From a checkpoint of a small transformer trained on Wikipedia.
Architecture: RMSNorm before and after each block, rotary positions, no biases in attention or MLP, tied embeddings, capped logits.
MLP neurons of a small language model. Each row is named by its layer, matrix (gate and up: input weights; down: output weights) and neuron, and shows model dimensions 64-159. Each number is 500 + 40 x the weight over its row's rms, rounded and kept within 0 to 999. Numbers have three digits each. A neuron's up and down rows have the sign that makes its largest values positive.
Before each neuron's rows, "fires on" lists the tokens most often at its 100 highest values on Wikipedia text that the model never trained on.

fires on: ",", " of", ";", ")", "ed", "d"
L3.gate387:488504429512515454524507439527485472502519511568509494555544520555509442460462467472469521508491511537398442483506526524512480532483526507510508439487553538510513464489521500513533563493534439462562466523506508549505465493455501510476418441531588417557477510447515478465525479511499463481
L3.up387:486459467562529494482543533531579552548491609476468447416526546490478436498517515527475496428489439512507513509507431431512483507525486538459574506533475461455490470552482557471458471519453560528569516491495438546538486570430492483574514513596568503475424474509489516487545501408559493585
L3.down387:531482495459463606433500513472403514553455522480494525513516504485500441515417551516546538493437437513545431471438471505471500483422555457505497501520496490488497555486499435507530456497546519556492456552439482494529497499519465471534513560499517474445498473442452513527466548551475595533

fires on: " and", ",", " (", " &", "-"
L5.gate167:509528480463468472460535509485495481431539537501526455504482510527571497522486444406481508525523497472522501545551508489502557554500414493496493497497560509501459460489517526479466442463478492512466499547433511514460482537437470373545529551523510440560543552478408455487503461462518418469
L5.up167:444548564495553485451538532521528580534457469445479476473509482418416466495465642552472463508635487584528470521427547516495527516530524440485506532581485430496480535492523556498504442533501498459503491562556437477499459447482539528518448586489442529523479478485537484491491432527559515437
L5.down167:517546493392474465486496528547487483447493505488507485515493505458531504509510475501498515514508510530437479505558604488456465542536417470520413508550514394443537499495482512420535531473476537554586466446486478484528503515449479492556460496500467511530525511513575495485481534452456458490

fires on: ",", " to"
L5.gate1003:520451507493517505475524500413522522485407498523538471534473510597470449422526451497540455473500432520488474474518570479466566523527475541558488497486499483508539471551535485523451512568455511488526456478537497447492441409429562500487482562593548457510556560404511507446503517443523482520
L5.up1003:500431532469486482556512524474473477521527457581548501527456514554465449457490523542499524580481516465526513484529500485494478557489527527530443477516511502468544413469511493471458500448472551554496512480533560525505502504481489462521445454502421455466519520539463545500501602525451498527
L5.down1003:528487478493465496500446536510521530537563509489547510534464527560542482509450566509477477535472461469455470572546491534513536485433483472536493474493478479534469539516507495550416515428564485485488515490554560471509478512487500564496457447558477489492474429551467491585433480476554473469

fires on: " and", ",", " but", " or"
L5.gate1236:462453533555524539476548445442508510503543483528532483458351490489513455553564472497455507438516506448517559536524484427521512547498501510512447456463550437574465469438470468471476505510475521544531557472423449507527398521453485467536535509502369512455482546522486463559495552563556475515
L5.up1236:532548456562578523524528534481451521494517498479505504452456466505559465509552419507508510523422461486570496504433508543533513520448506556513456527537524445570425511535487511580505476496549520479500552570481450407458425496473476500508561402542485498536438423451459457523512506591465483538
L5.down1236:494516421477447486507515489507510571490442527580515476527509541562504474538452502488532550471527564535453563567467504493495534417518505510585503497476571502460516493509514502447491568508440503530491496551473472532552548524467505553533513516518529459500524563520508562476472499527486504548

fires on: ",", " that", " which", " as", " also", " along"
L5.gate1123:434512535514539412455481478492524517446468515507532467545495504505537472487457436471571448495596466463527477550520504411494474445530455509471480499502510524464499440462571544563543530473482503587475524458521490474460413483444551457528484460535582465484537406429501487473508473577585510511
L5.up1123:477467608609526444518451479445514488488532521579497502497524563466510469497535549493484566479490433464476523477500543502496522458486522549507505530508500434500529506511516527452555542572452509466511445490545460497527464492510565644539478503472506493464519505484567512480477534480553523456
L5.down1123:525501532479518492462506537530507521489527504501573412528439500493568513485402487531578410506541513553498550502497534477560467508492455465503528473529509537488558522440502472587464477445515522545542570478539475503500503501470508492539511500514540492526525519454501509501451511529476487514

fires on: " the", " and", "-"
L5.gate33:561506571544478522470544448463507515489532537444418450534499480500591535473516467480510528494475507553628448553449450503483400450530583519538584493504497493451514484479522541534503455475468470502499453552494450471513453473506456513433458547497529518560532523474471403533502464535492541480
L5.up33:510528552490464516520505531545491491582532489432506515424408474472545444528523451530531529500511547428503480465435456449489490491577502499508511541522498503516474521455551492495566494429513470528531482399531575507578478497505522458534535492476463473574503494528583496551440508424510518560
L5.down33:524524546508571505505548510503575511453477507558444508459504588480454539504534503476466495504456449500508543521548557512462534509462441442550569468496480445551513548547478438485432500556528526387511496566478528464438553527472495523491455445476478478515498524515500513499482516521435463534

fires on: " |", " m", ",", ";"
L3.gate638:444402553500532455489518497536570502508522546520470551522532563528543443510459528530507455470530454565509471566514534559498541545560490460525501448505546560484491575585518492568570510447489602536516465547500510431542481434479565482487476480516526538559496478429520517427546491500530456469
L3.up638:465482495520511582551484464498496451547496589452462540560528475515479447510469548485496458432500515509477430517553448528521474532518474438399509505525508568494524513518593479510587538480501505509516496555497466462505551513483502468436451532467533556449500526540537424422509473470454483491
L3.down638:508517508475451485505494425548505538452518459520484522506398439523466565434515451476403383559465454528460446526415515473467540522421560462466556542574502414560449506504503565529569477501493469521500525492502548477486456441484508513542542526465479452612533540499465512574447507547498525507

fires on: ";", ",", " (", " and", "g", "t"
L5.gate1165:505389534456505477460499461461558524479512485502505536505449515525549515528509466466464451563434486575508477456477481505532498503507512577546524577522478521484528479534531501516527540506474497430450461561565452495550461491430490549428462574512454439524519469445512512507456492516487568462
L5.up1165:542521522436561485472504533505559469530439536518537456501505447451479496479465519490537539619414525597553464542549466475514519499490472528491550489476531542531546485578520536469509518474446515563530493465449528528479545438524531469493496516531484437500492480440506517551455453471533452461
L5.down1165:535477411534506479546503455511483499532446493458515472366431549552498525498523466511518510523504461452510481476452542443549548518491530515489496455487523531497458568521531462531519454526592521480539505493536527466521538441470467536589451434466590553523549482522429521510522538498510493514

fires on: "%", " m", " cm", " km", " ("
L3.gate1033:518523502529543511494492464530539491476513523490553463534414544547528517498476562486534521565471518590438542566542508483459524553520532495482497522545576481433526473508480483537484528518471553476500489526497506443485482505547538438489528477572510452540470445506437414482424469460573494542
L3.up1033:531482457573479466485513497510459440486528517506542585463553568577543515554445445558502462537468511399544447451440525500463495438494447548548536453553539485457502501513460522424546584492525497488516504444518534478484439525484508501537458493506570425483460501509557524474499426500435538574
L3.down1033:498561516454542538471500523575570509511487447512530482471441495553529531506500498514512539528499424565473531536465450498452494605527520513424428521470504523476530492543417516490510466469487502545552483518438464584404543515560484449441547463515593449530486526460534453564441443581474570519

fires on: ",", " (", ";", "-", " album"
L5.gate333:453482463499501547504506446495535479509436584482570458555542591494522513475477478418464497518534525525495553485576436470529522513562520565522411537494534528498557496427523545600554545483538448456472565456507520404531495540457474536477531464510496490538495553488486413471544468597532540520
L5.up333:526484428569543538480478505501525472486422438520597449571484492580540452448503568479575518522540530508463469477506453521512528482454538574554548472545562545425575517476481607492444507490530492476455477543448495532473504519520531484449498531533521574491520430411500521485488456485534514486
L5.down333:582492408462487532523460542498510527481547519526410485478500529476518473542552507449510550423586542507579545466564541564471548548467521514454458470462496468535428485499503523502475558530518465530583537477549447513445491456506538554488568514497524532511573516566490585490479492486515536495

fires on: " Mar", " MC", " Ap", " Bat", " Mor"
L3.gate337:522471456490444514509483454502509463484575438456469554490476540554481482508465512450475495473474494544523479529543458491514529498513510418402534543564522532481575442520523527441459525467513558461531512503486475455529506543472439490529583486493491507527489469493524490462557580512540512554
L3.up337:519360524535522508398508453510449511522468494453519557512517546498457432499487534448531528483499498558444510439479510444438487498491530494496510480496492585436535468429489500474497539506545458442487449517471492475525448516446486469462468505485552524523546469517491527473461544471522547548
L3.down337:488554540521475460427558506464468518479429498465487527486590508550477532457566487530500430461474518516537470500489542498486471502459499567464465517511474493511447520486473517507495471475460492515533455468564489485416622502506509484481470523489547460520535472445510514535497459476412463489

fires on: " and", "it", " or", ")", "iv"
L5.gate740:453423569519470464526452510446461543474540473522518451494491461519412476472457514441486501495526478471475456449525549601457397526470531514505439505497490514490521466531554514509515439439503540542509478585517537493470491462567514498519465439461541434483462491413460471504502503518476495556
L5.up740:542435447546540491499517516554488501542525499531484593524520506526518448544520515525452506510508497543452487477506459579462501517466441499514476534608506493567461478541525504571503499473561457480527487546571529442453463529459463533526518424562538507550423480468515472561573445505515499492
L5.down740:528584480489450482454491468546507469520485480514465539420522526486461505471489494564497480475456480507484478506564514507424479448569513478508536477473452525468496543545414560423451528560535486482521570487488485474541463553431536504535579615572477502529487519554538538515483485456522483483

fires on: "11", "33", " m", "R", " –", "e"
L3.gate585:568506521516513505490520473463503529528561476579520510438529511523463501453435501533463536528414395496514456477517505471509462558507461549489473492471513457539550480528527525527437534403411471471506513568533486492505552494579532433517529553579492507563527535427519507474437494475485445539
L3.up585:439452472543500550405548563487522425560504516476568534548501468521532520539499532469559497428452459488544404476521451426533501464528524485491437494426535489542497393480468505519475447458444436510434501507441491494535521468503502514475496512489516445468464521500502498529559481516496510507
L3.down585:568543479485505483543432510554454502534439458413480531452498543530528497462498512512496436565556513462437497533494552472508488492482442473480569507498566481505498468551537482449497426523533501506495527484482525452434518485441454581425458527419493511507523519558484431503506495443514435552

fires on: " to", ",", " per", " at", " from", " reached"
L3.gate959:422521476511551443473509546500474508467491482522547511491551535540486473392543493502474494494401496481473422524589442539531499465450554480439476491493547495535502483490499513425507512511496542550545523451511562509479429464465545516534522578468491517523510582447466477492452580566521537537
L3.up959:594495457539478408473442539462437493444455498531524509446537424515476460487515423467476504551510387508511498534531602542445512546479484577522499561487498467510578469501519504492563468533457507500475501482517467487455575515522569498468503480516502544546510537476505502596582524565477521599
L3.down959:477497558481554498536488562539547538560542463497529486543502541578522562522540491503547428461529558474471489469459464439542498478473498442556476591465524461522471577528539502507473525507531526524562504513500567485539457475507456494525498467468497427488465509537440442447439528477478481434

fires on: "-", " (", ".", ":", "\"", "\n"
L3.gate1065:542512480502501571496547549554534531476499518534491523439535510501504490510533497515615488497486464569524556459513525522447492485481502502514526512470482523495533458413551495468487493471494539513481547459432466493502442526454503528463490547515503507545559481529488496523500468444459500520
L3.up1065:547485532526518481522525494422477576526501521504507471507465521513493542543460518520556561547519498587471532527573510553466499536504518470428504489445480553517474544471488492410503516506547520508488574510510454545480488532505471502544519501429550519514554448440456544496470448459511469454
L3.down1065:476566525506499462577489518523444462542526477567539551541466465516506502508456442466548543504485485471487430480499509490504448441493461470482503470488505523501465457543525528526552507454527412445569492582471539503533579556508543463526479531390491535479435503499435501491452523501493550520

fires on: ",", " (", " Bo", " would", " will", " e"
L5.gate1094:564533464457469548515538522510523453554517413569538480435502494568520533509549424503449403510516467455473544525542447505488453443516501524502522504484526530501544427492486493551473490434476576551526541460450517556436551477439509499492476474481511386490540495502430552563451451529611490540
L5.up1094:492460443482537475477471511446571456505491457592521466505496443491491525544468487502538507522538500503472465472522460512514547449516414543469481483534554474496548418472478496454469497563396440525510471447559500538460466532434497471443539550467458518544561489534483493478490491561554416489
L5.down1094:479495479520500463471530455457520525520466533494460532526476586516555530470553467502502475473480533509601533512520490461516440515532525421562437496480426491526421532517510495458447524489560516561520435484492444449472485456452493526471452476559506478526432484499527467510579540516466496442

fires on: ".", "-", " Ha", "72", " Me"
L3.gate361:563438487468428478476553513503539469535477560459434486471534524636490513464523504536489561418457468510492532523492496480496534454545475521470478488464501545439531514539573455514476519486489525510486519515471459553536471515487509509512505528536482523542484518490524527476516423552468525538
L3.up361:471453559463509428459484567537524548454523500510505457556459484578536444594509501553473540392469485486471508527503521473506527445513451440493447535438524462499495480497518505414460470488533562557449541513524511545472535492482526476446543588514551523464416472534436558504493457518571495456
L3.down361:449461481519537561521479488528471518494566455553521586533559499477454538472492504448455482554551498505515474505521531482458523513491523527587484475506469413558466463497395606527507497431496466558559404477473475432426445504547460546531523450487526496488459564542494481524539585438527503486

fires on: " was", " is", " while", " as"
L5.gate239:473526521516481483468466533468520461413500492541484486469561499511496478457564477405515468497515537567450518519500467506556490524496483513528496489525480521397531544464543529488493557447489461505538465524581415522521483510457520453543532625465470518440521456433467548480502525542499561517
L5.up239:590443487508457563507479532556526503498530462501461521446491551507499435473494602507483519497541491486538487520506589541498545512544487582451550476471498583481546536499592558460551481500450537503454542565436548435488576572488453555451411491618518452520459494522449485526547502525535500529
L5.down239:444548480441483516513433444549514464441597521567549488544487500468561478535468447461544541571464502575530530457460493528526409523470561514451494487571512516475493563472539497473485490521538403422494416500557517476456517497426514447504444464477479500433533513479505580485515484523461470541

fires on: ",", " in"
L5.gate951:447491419497539511505451484438546572427550532451510445504526491523431549477545483516494484386534500545569452515515462501525528511505567501519468482550495530503504454483523458493531470475531484425514478548472520497478498475490464432570473507498554521441468481417502433529460490502516542430
L5.up951:574516502461510527478461506526469544524488460487481514523468505516542529518522530431546452480577457493494547518536446439537609513469462489491505506519559375519497462437502470484496511528482475493511536493492517516473440471426528503460539496502437532494538471495461507458490490536548523493
L5.down951:578495484465422527549513503546470527487507481497567480491448494543559520544509449533453577495513479455421521488531480465527542508481526507474491530483529426482526464520475492505570515572509484494546478458530490522513434465432493488472533503502490504540519504498503473501516573501453438515

fires on: "e", "s"
L3.gate932:503463516468506490534458548516519541469520521480504484448492471552466483499444500497465499476581453524460465472583522433515443464511421464463486578474494476500525508563538563529477476536478509425515565559457487506476421478538467436502494538501458526485447530489553484537600504483514428541
L3.up932:484523532472481558448485568556476520565491493467493547468484486484413487498482571490549529528435474508535510465523521441554546505521497498506537494485502462483449445476564522502515475537494501434546601518549505470454467488537461544460483496535601546426475487443487524568518467464540502489
L3.down932:531493472577479470517454467462542548555518474475492513478461599507506505530478527518471401449529598497424520563468529483531556453469494480536483521493522465463476455504596479516491504509496480547492491457479543499594463476511528486464520507510474422559504532472524465501478495460495512498

fires on: "0", "1", "s", "5", "ty"
L3.gate798:518469457488564418454512565519399555479493468492494472453569490480513518533502502492502454502560496486508447580431533474523494502462475509477460529426493567500550476482506475502552522514513482535428453475491491442463465452462563425538501539557520551457529478459531432505562512429491558508
L3.up798:555539475528497428547521612540452496462524467482596483463451447504481469390498507535512497546568463477553456411485487558517430529443522566494522509502501464592502459452493490481441462550511494486546509529527464564556551492437533493539523402508454475497563460515518587557510492504549492526
L3.down798:423452508433472551428486484524524484507514578472442478486558512463457520554488545495539440465433558548515470430513496448439538553487511450490470455553489483515477504459540522518521442510458457493492469482523556500541493579504475466450481546465521543401451566451506419428427504453471503514

fires on: " to", " as", " up", "ange", " with", "y"
L3.gate1126:500538578467534606519534471545525535496531513499494447483452495551546561466507537503538492465505499529527504431444492470512504540485494565470487457575560451543498460455464541572548512524582502494449520523469516564535461512568535441537497514492495485468486474503451426556456518515497459445
L3.up1126:539423438480414529482544482572485490464452554393533496416546500490468492469487461527465484498482474541485578500495519591502479537458514445510471374507485558468475510512460574541475469514570456496450483535437455499491441494494476524504500519512527490569536549422556483501506479490447517456
L3.down1126:441528555482496495465511482439549509482456467591523480554455449570479546611516530464509486473479456448516462497493464535475440494509477525510479520514606450453491413467468430467504554489390535477498473516589520512519583493487579485508499525508548501474503469511466527463475496457539512491

fires on: ",", " to", " |"
L5.gate973:483495466574513453571493509520505463465428494562495502521557459543442520510435498575508545526484471539536486488560505518471439608431525515576421444558493513465479520517491470530564491463454458522533555434525436498505459477449500385482476416502519496525545459458444497500512436544507401465
L5.up973:540554514426532466488409548487562463543480521525487539438474522571469502489477542480521515490476508558530483532556491533532572537441503475532531483501509529508518548474497440576528489460478478503541497484461522511452594465448562477561573501537516433505574501502528527468497428493485491597
L5.down973:514462503539501498587515488499463476489469503551531512482503471515503583493494542549464489527563537451441440483526490512487454500473483498518412558421483483504441462497492446544563422547514565523478536594504481498558415493538523500484379534477473501523473477524499499506444511531543402472

fires on: "5", "0", " 2", "2", ";"
L3.gate1159:547504482497527454502482541517443497464580559535513506506497528519535555502465476541458473465505559482523464558476457591478436488499589452464486520518562517475530416528522481514530528466480572520577521507517467543518449518473469485512442493546519451544506437424444476522559446491461488508
L3.up1159:455494465491438460604479524475560459528511488457506465502509509525521507522412553454442424544572516463497481512520489535530513608533524481418443586549468433483483527601512449549502466550501491540468511580525535567528472483419517555537585464504535492426517538511567651586562507463492483576
L3.down1159:480500566430562489456482454452386507549503501498430486434442550485458569500559462501539478524427493468534470535425522495556464433462587477585466513503526488462484467527507527499445467549460464552500517559475549480529484556517450426497513458481469552526504412527535513480479516602516508452

fires on: " for", " in", " to", ",", " on", ";"
L5.gate277:506555474588478575550446591432538489494464499481523499533470550559485506464533484500484496548451501521586514576475512548531585469535553538478567512504557526518523473462490428431458448487447497511551482548494527531556498549456455485522455453541507483503480436483479491489472570564510488557
L5.up277:488468483490475484504472503467451548495428481532488552565446518499483501502429478484502530499488464493467548489483475433522535475514455532496527513480505514510483523438464531500436547517613516466478544400453525456478466409525479515458506488478559438465547475512510537506455496543515540512
L5.down277:497496533472502534472477460518462543506487520508539552487539467569445567498549500473490431441554527492500456568446453519479464483459517460454545485498484463493482511534592586513509539448467494485529477515488451504482496560455441522491502484458523538446433551491502492489490462450522515544

fires on: ",", " (", ":"
L3.gate1309:516455408539525526546473504500475547427509480480548482493501561512503475453532531455503533541529506531526469468557461522538478558580497474461457529516553446488509415437578549518560466525532506507486525493519516481479487480534503512458492518538431452498466540464525552544571467520514442474
L3.up1309:494544532443555497529499522501534500460514502481433476500527465462501449505444536474548457459562488466517449510558431458606536516507436501538505493507469505502503489481516469562476487568527545459463500439522415432491510446463493486515547524592461481503564501477555442437563484486572425542
L3.down1309:512473541545482551469510494501471503498489505523523474557473602599502557426523540440433568518509565541475481455469527500481474532483507432517482570461480405486456516487525519515481537449576526529524576494521580539430466487507471539495364528513511442437507497504473517579488459556550533459

fires on: "  ", " which", " who", "|", " that"
L5.gate641:479494481507505467455466465552514524458407483500451461574507460483537434507482440408493547529554580494490525528410547463469494506518544566466547518436523566443543520473503478442505528510454482456513542439479497518449462484482507475540508403485461556525509422454502429509486561530574515465
L5.up641:519456503584383441520515510418516546558465480504458528547509511507517467489515468539548539475463437493486546551475532497486495534475497484547545533490482533498501509493546475503437503607500477534518475517497457464502536552504509488484477485555547478488522501513543483504475507470446523447
L5.down641:456528494491471459475527490519493545545474444470404449545527439553520520497479472417480476452521516489520488521431417607461511547470492496520448475577547498539415513469424594492489517559563449516461550484536470529442461530505513597472447552462526508547464482490464525502516535474556469455

fires on: "°", ",", "″"
L3.gate554:533529478498533397466482469518537478441495450515485417511503509559450509520456521512491513436508503527475510525499469495455490518547488440507460551508502524455486464422465516448511524518499485482478578481463510539454457521536514460586504495561479522542533537530509511471458429428438490486
L3.up554:542500551505479505474569473610562485510483559516512521516504457506510554464498554531423528442539414612484454437603479527510441519508576469436522499528574507481537433553529486497471476540429506507563500537451553537394409454458584436619511500472555516540496570532492481468440514407505514542
L3.down554:498474475511452545513490467434464478497556465482497532523511544541523516487514438465549469551485486505532525475486527438449490468444514487516517399501469503457413538522492554526545468520544464510476368448519437476552553513476454450505513495505499500439517537416461521495538505560548545533

fires on: ".", "ers", " syn", " ver", " ke"
L3.gate482:487484466460514491498425527464488452510496509582480483454569458491502481528435516565505431508525509540472463504526476467507570479435435564563598500475406542428452462451487523483476421501462614492529597493469436541523448498487492527454546517487514569488480483546512472500532498557536449451
L3.up482:516553494482517491443458512454480527525594461515464521514548478567454488505467484575481564486544491445542456576483521485501465540443538504573588518493499505494560468488525548539468482495525534449544468532455551532453510518500512459481498476464421492519488477524542503466480485531496523455
L3.down482:448521564487457579515458563510506501509468496486550434520432528551525513470503491442375458460386571452533573503473490523471446477447483497443384509506460418503485545444469535475502463447497546473446529474584433474573485486500486477530498546515476414594486559511528531422439497478598511555

fires on: " m", " circ", "Ar"
L3.gate966:462454528536533490493556486486524556514486468458466564559522423454450497542539495435503539473490450505524559453492502482546554457493525452478529419495503545416492520476477477490589579446527451518479578522450441509443503555471564472556547542519541586552470486431496516444534503505533521475
L3.up966:534507549419514529504463448513456551569555537516476546548451469498490461528512529437497505474459517436495465464441506523492501545537480463462520423497490486495423515538534475514444546480513534485507527477500515534481532515459498462499548518466524475418433535526462408506506465545488478508
L3.down966:505505445568502494501494505492508483511437499539508472466543519469541500447538526495543513472407481536531476473529493475531426459536465446516551515499494509515484562484410531452527525531505440488488514511514500456507490549434458521394438522482477507581539447468562541552519460457532532512

fires on: "s", ".", ")", "}"
L3.gate921:466511528490581460576479555579480500514533518477465472448470537548514528537541591474455510509493504511548441534518537462567572442450469590389495546508509485445552452579573552516493622503453513515520544539544468458467480518482487456533462552488476407493442509495507512486446578459516461505
L3.up921:529464562562501432526493521512465452500456497479528605499528555458515491569501534498497430412475532445516551489537498487462577425449503522474490535491500487468462493505486515465532518458522473557493507484544527525482443496523462469503472510490482484408544483497460515489484494441548538466
L3.down921:466507496493407502550426500445547538546505531503448543518473530486517546461546504477524433511519459476547550553566529460509474509457494442549500521512538511487535540511508454475525488478502496450471515521473468462534503432483527408469494487535488488523489528527525535479485489618555441588

fires on: " and", "-", " or", " sk", " Center"
L5.gate940:422551437557585527562483429516517586500537462470487509495441526547544534485475475501436542578517485460429568496518519516541402597475526447563491470513619452520491466496549492551449464468455553515436439523449434486501508466473465508530521443481555425441413473430489540546537501530522449480
L5.up940:542570498592482528496539493566501473452483509520553506524471485506506576442503397522569525475565506472560524428566507552516483496490530450477505449527513467501513501537450466483428475534478521424549503497513534460470493447506511504416511445605505574472512501477431508552572472531559508512
L5.down940:504506498480426547508496523579471501483562493485513485442466500586484513509501461456490578523469479454524439441503473495529494483490484482525582522443519504526409512534461463465507460503546551397489485579533535529535530508503503518531473484460461445533472518491570555522455461515542514512

fires on: "-", " and", "ing", " single"
L5.gate537:524515492509542464517474517572482555464521513555503530493431480500450581525495548460471565430534490490514479503505514542474531532567551465551513546473511392581553493562488451451493499451570535515495501545498444433504374457489430540501551511513447441458449522444499487438491507477500467459
L5.up537:473523409582427524448577484539433556463537492525531548518456467491511469503585468465491540517416480407492460487465537559442500512498559541504548484461525525487514447543449488565554462504495516524466519554503469458469484450528458507461542531509548481431450527429480539544497522521522490528
L5.down537:476502503463476478488512554568451408559422474531496572483562506498413490545470472517489418537526513481490521451444556558501518549557502505536565504542470487524532567603487589445420498524549496493531496526477525507563556500573462519473587540535519464557513516553490513437551566497457497499

fires on: ",", " by"
L5.gate738:496467438469531481536490505442537414523500461501503477507514501542491488529456564531480533465579472454490541503510528539585466490517540508465479471493508499495476476557552450515580500508413511411495506475519507513494510458444551412546455476526572429486487512447461516405438410540470506466
L5.up738:588504435480501515472534482478505461497458452440467501499521528524440520479489529533489501486515483504478501454532432468560559482537557548485473504562533529486353546545468494513552388483539475493528552499517493540485575401457508445530541400520487440462484506501503524445439532458557437521
L5.down738:557474473559499493565514440491528516576459492448538514585499518561489502499441473560494519488524544493564553438568489498550552459516581534526471534491469431432460438544508497456484492519513507431537539521476513433487487456519499517530400477574507491556491482510470521509415497477573473478

fires on: "e", "s", "a", "er", "d"
L3.gate156:529579469544503552482469485485514462518481487527498503535467487535485559417451558435429535488498466508521459485528522562476492478526439512476481475520521496600500499536472503456492516562467478467488505653531587479550471431536544498533530554432457526451497458511508495535497492563510506436
L3.up156:447492492508514573496527548555532505504514446518411463459425509473458495495473532498502514561409452506503476513469546418490475506455547545404506522525506520493587491506530502430430500435430584511501536505493525497472503598497542499484502544463529594466433477494524456466459535477489507472
L3.down156:497466498509484398542516502473549525555512493473494547521466475431502497530543532490522499519546522519441505459504511512495539486554501490482438517449547472497474503520533472497552554527535462572477480527513457486503455443404508427474501419532504409533573494491491488518465527479501464484

fires on: ","
L5.gate660:451466551523540528457477553518518477460517511461506493463503475569446469533536472535467530516511453457533490547451545419552503481597545517469465461475541402433451473484487493457489439509463529550459459561437466520532519480412486499519506518501513408498471520532542497494437446511510447511
L5.up660:497466449432514439479491537470465491519469506553504442434517418499539505506473484524461481408495473504426528463482542551499520490493448537468459509493430421472472581424533541482471525525486592484500522472516509521483510481514482484501443486467515529473547504561496493500441466501456497498
L5.down660:575527499420458523434519575510473505428447458563495516496515500438567504507577504538488518500519503526454511457575389506447534500464507478390530440520497486512489476476495548491469503512475585550489525467547516448517450524482484456540605513564510489551445482500526468540483541508504480527

fires on: "5", "3", "9", "2", "0"
L3.gate579:497487513584494522490528470452483510550465514555439531442498489571557459481430508528538389446478478444519466537535549451484637609502434482456464508475529435485497551418530475469571542487580545497506508503496469512498419412469477504486509515496548467436532596504492546464460450483522523495
L3.up579:515446512532550513435397562506484474491487497526511543524485588524545481493468542433522510543512452531527465527558539487501538460449510508447587477500442504474507483500485511480504480477490473476425406559557472519568514548421435533531510424515515442492418552392486512487548520461446496530
L3.down579:566455531518490486513551517497523501517474559491507528485520468536531523411496540546470464501452482470581487457517492482422505516388559451447527600525546479538447444436471488469607479568521469481493420485434470536516456531554492484501455537536555502533558520459502470468504483501527571448

fires on: " of", " by", "-", " to", "ident"
L3.gate261:522480543502557428490478489553453521482537463557597495506480499548414473511514462479500489490491442496461465495513482513466523526509584484570478573500490447488480541498547473486528503470496555565535558544471471408513489542446516566498487504485581509486470552489526494498534532535554582479
L3.up261:622511591490510456462506521497450453444523594481520544470526553527494508488528520526447442473549521420454470562481579503490459522557453485501478452507519542465546458401511525504560521519600536492465512527526508491452541485442416463433562474451497500545502510522495389448532516559480444569
L3.down261:508507493483560550566432508501559462554495461534507521474488519502501434446516444476551493508476513566495499470535443511461505479470534444435528479511529493523503536484428446430461547486503529481514475429491478557522432520523520471546478491466440563531544472512462519550480413467496599466

fires on: " was", " is", "7", " are", "ll", " be"
L5.gate116:443423493479497512545472490506516437574554516509471517436481445544481614460555540498477459507550411518579512493421530470525457505485411519528523523515508518527472501576461528481471481516525477458499489500418514531585481509455624494520459604520481427528521482485504525504461464485564490444
L5.up116:485542493501407500645522544473508410498504521545473509481550540496486440495586502558551529533426493393400493505497469498522460530516503454537484422501522589471474487483458551447457462531503456459463534544503460571534578478523499496446513513578485437530444522510478571527463504503585482509
L5.down116:537588485437506519555523517516525485498549501497491498549596454531534491466494411480546592436476491495435490475467430534538521478517464493513468407494534532524492591484493534422444443546523468521452450529563454531412559521461445525485504491539533474463438456493497549470488437428536462464

fires on: " and", ",", "en"
L3.gate33:596445503451470487508534482418450500455400518533554477481502554524536540538496550519526494529471458507479522564521529498452565511525547513471436483483495542437572523472526471546620503459618527497515551506515482460427457458501479472528571493500499515528511471414503531535486429569567540513
L3.up33:501469515512571455558450520535554508476481462450509474523514474521505484551495505509498447544526516542504589497449479495487462536502542573511505537523494564529425531547496478493532487409475607553489470518455510517516450496483520486529488476509458510491468492417471417462518522519483480498
L3.down33:482493523564460508497520490498443554460531499507407518429509537452472538489468547459458520475531532454485469476575467539522564489471474462484452495471419514478518518449487496526462520550547449508511495455553457425439449478505545480539460447544526484496554446491571490473486483519478532407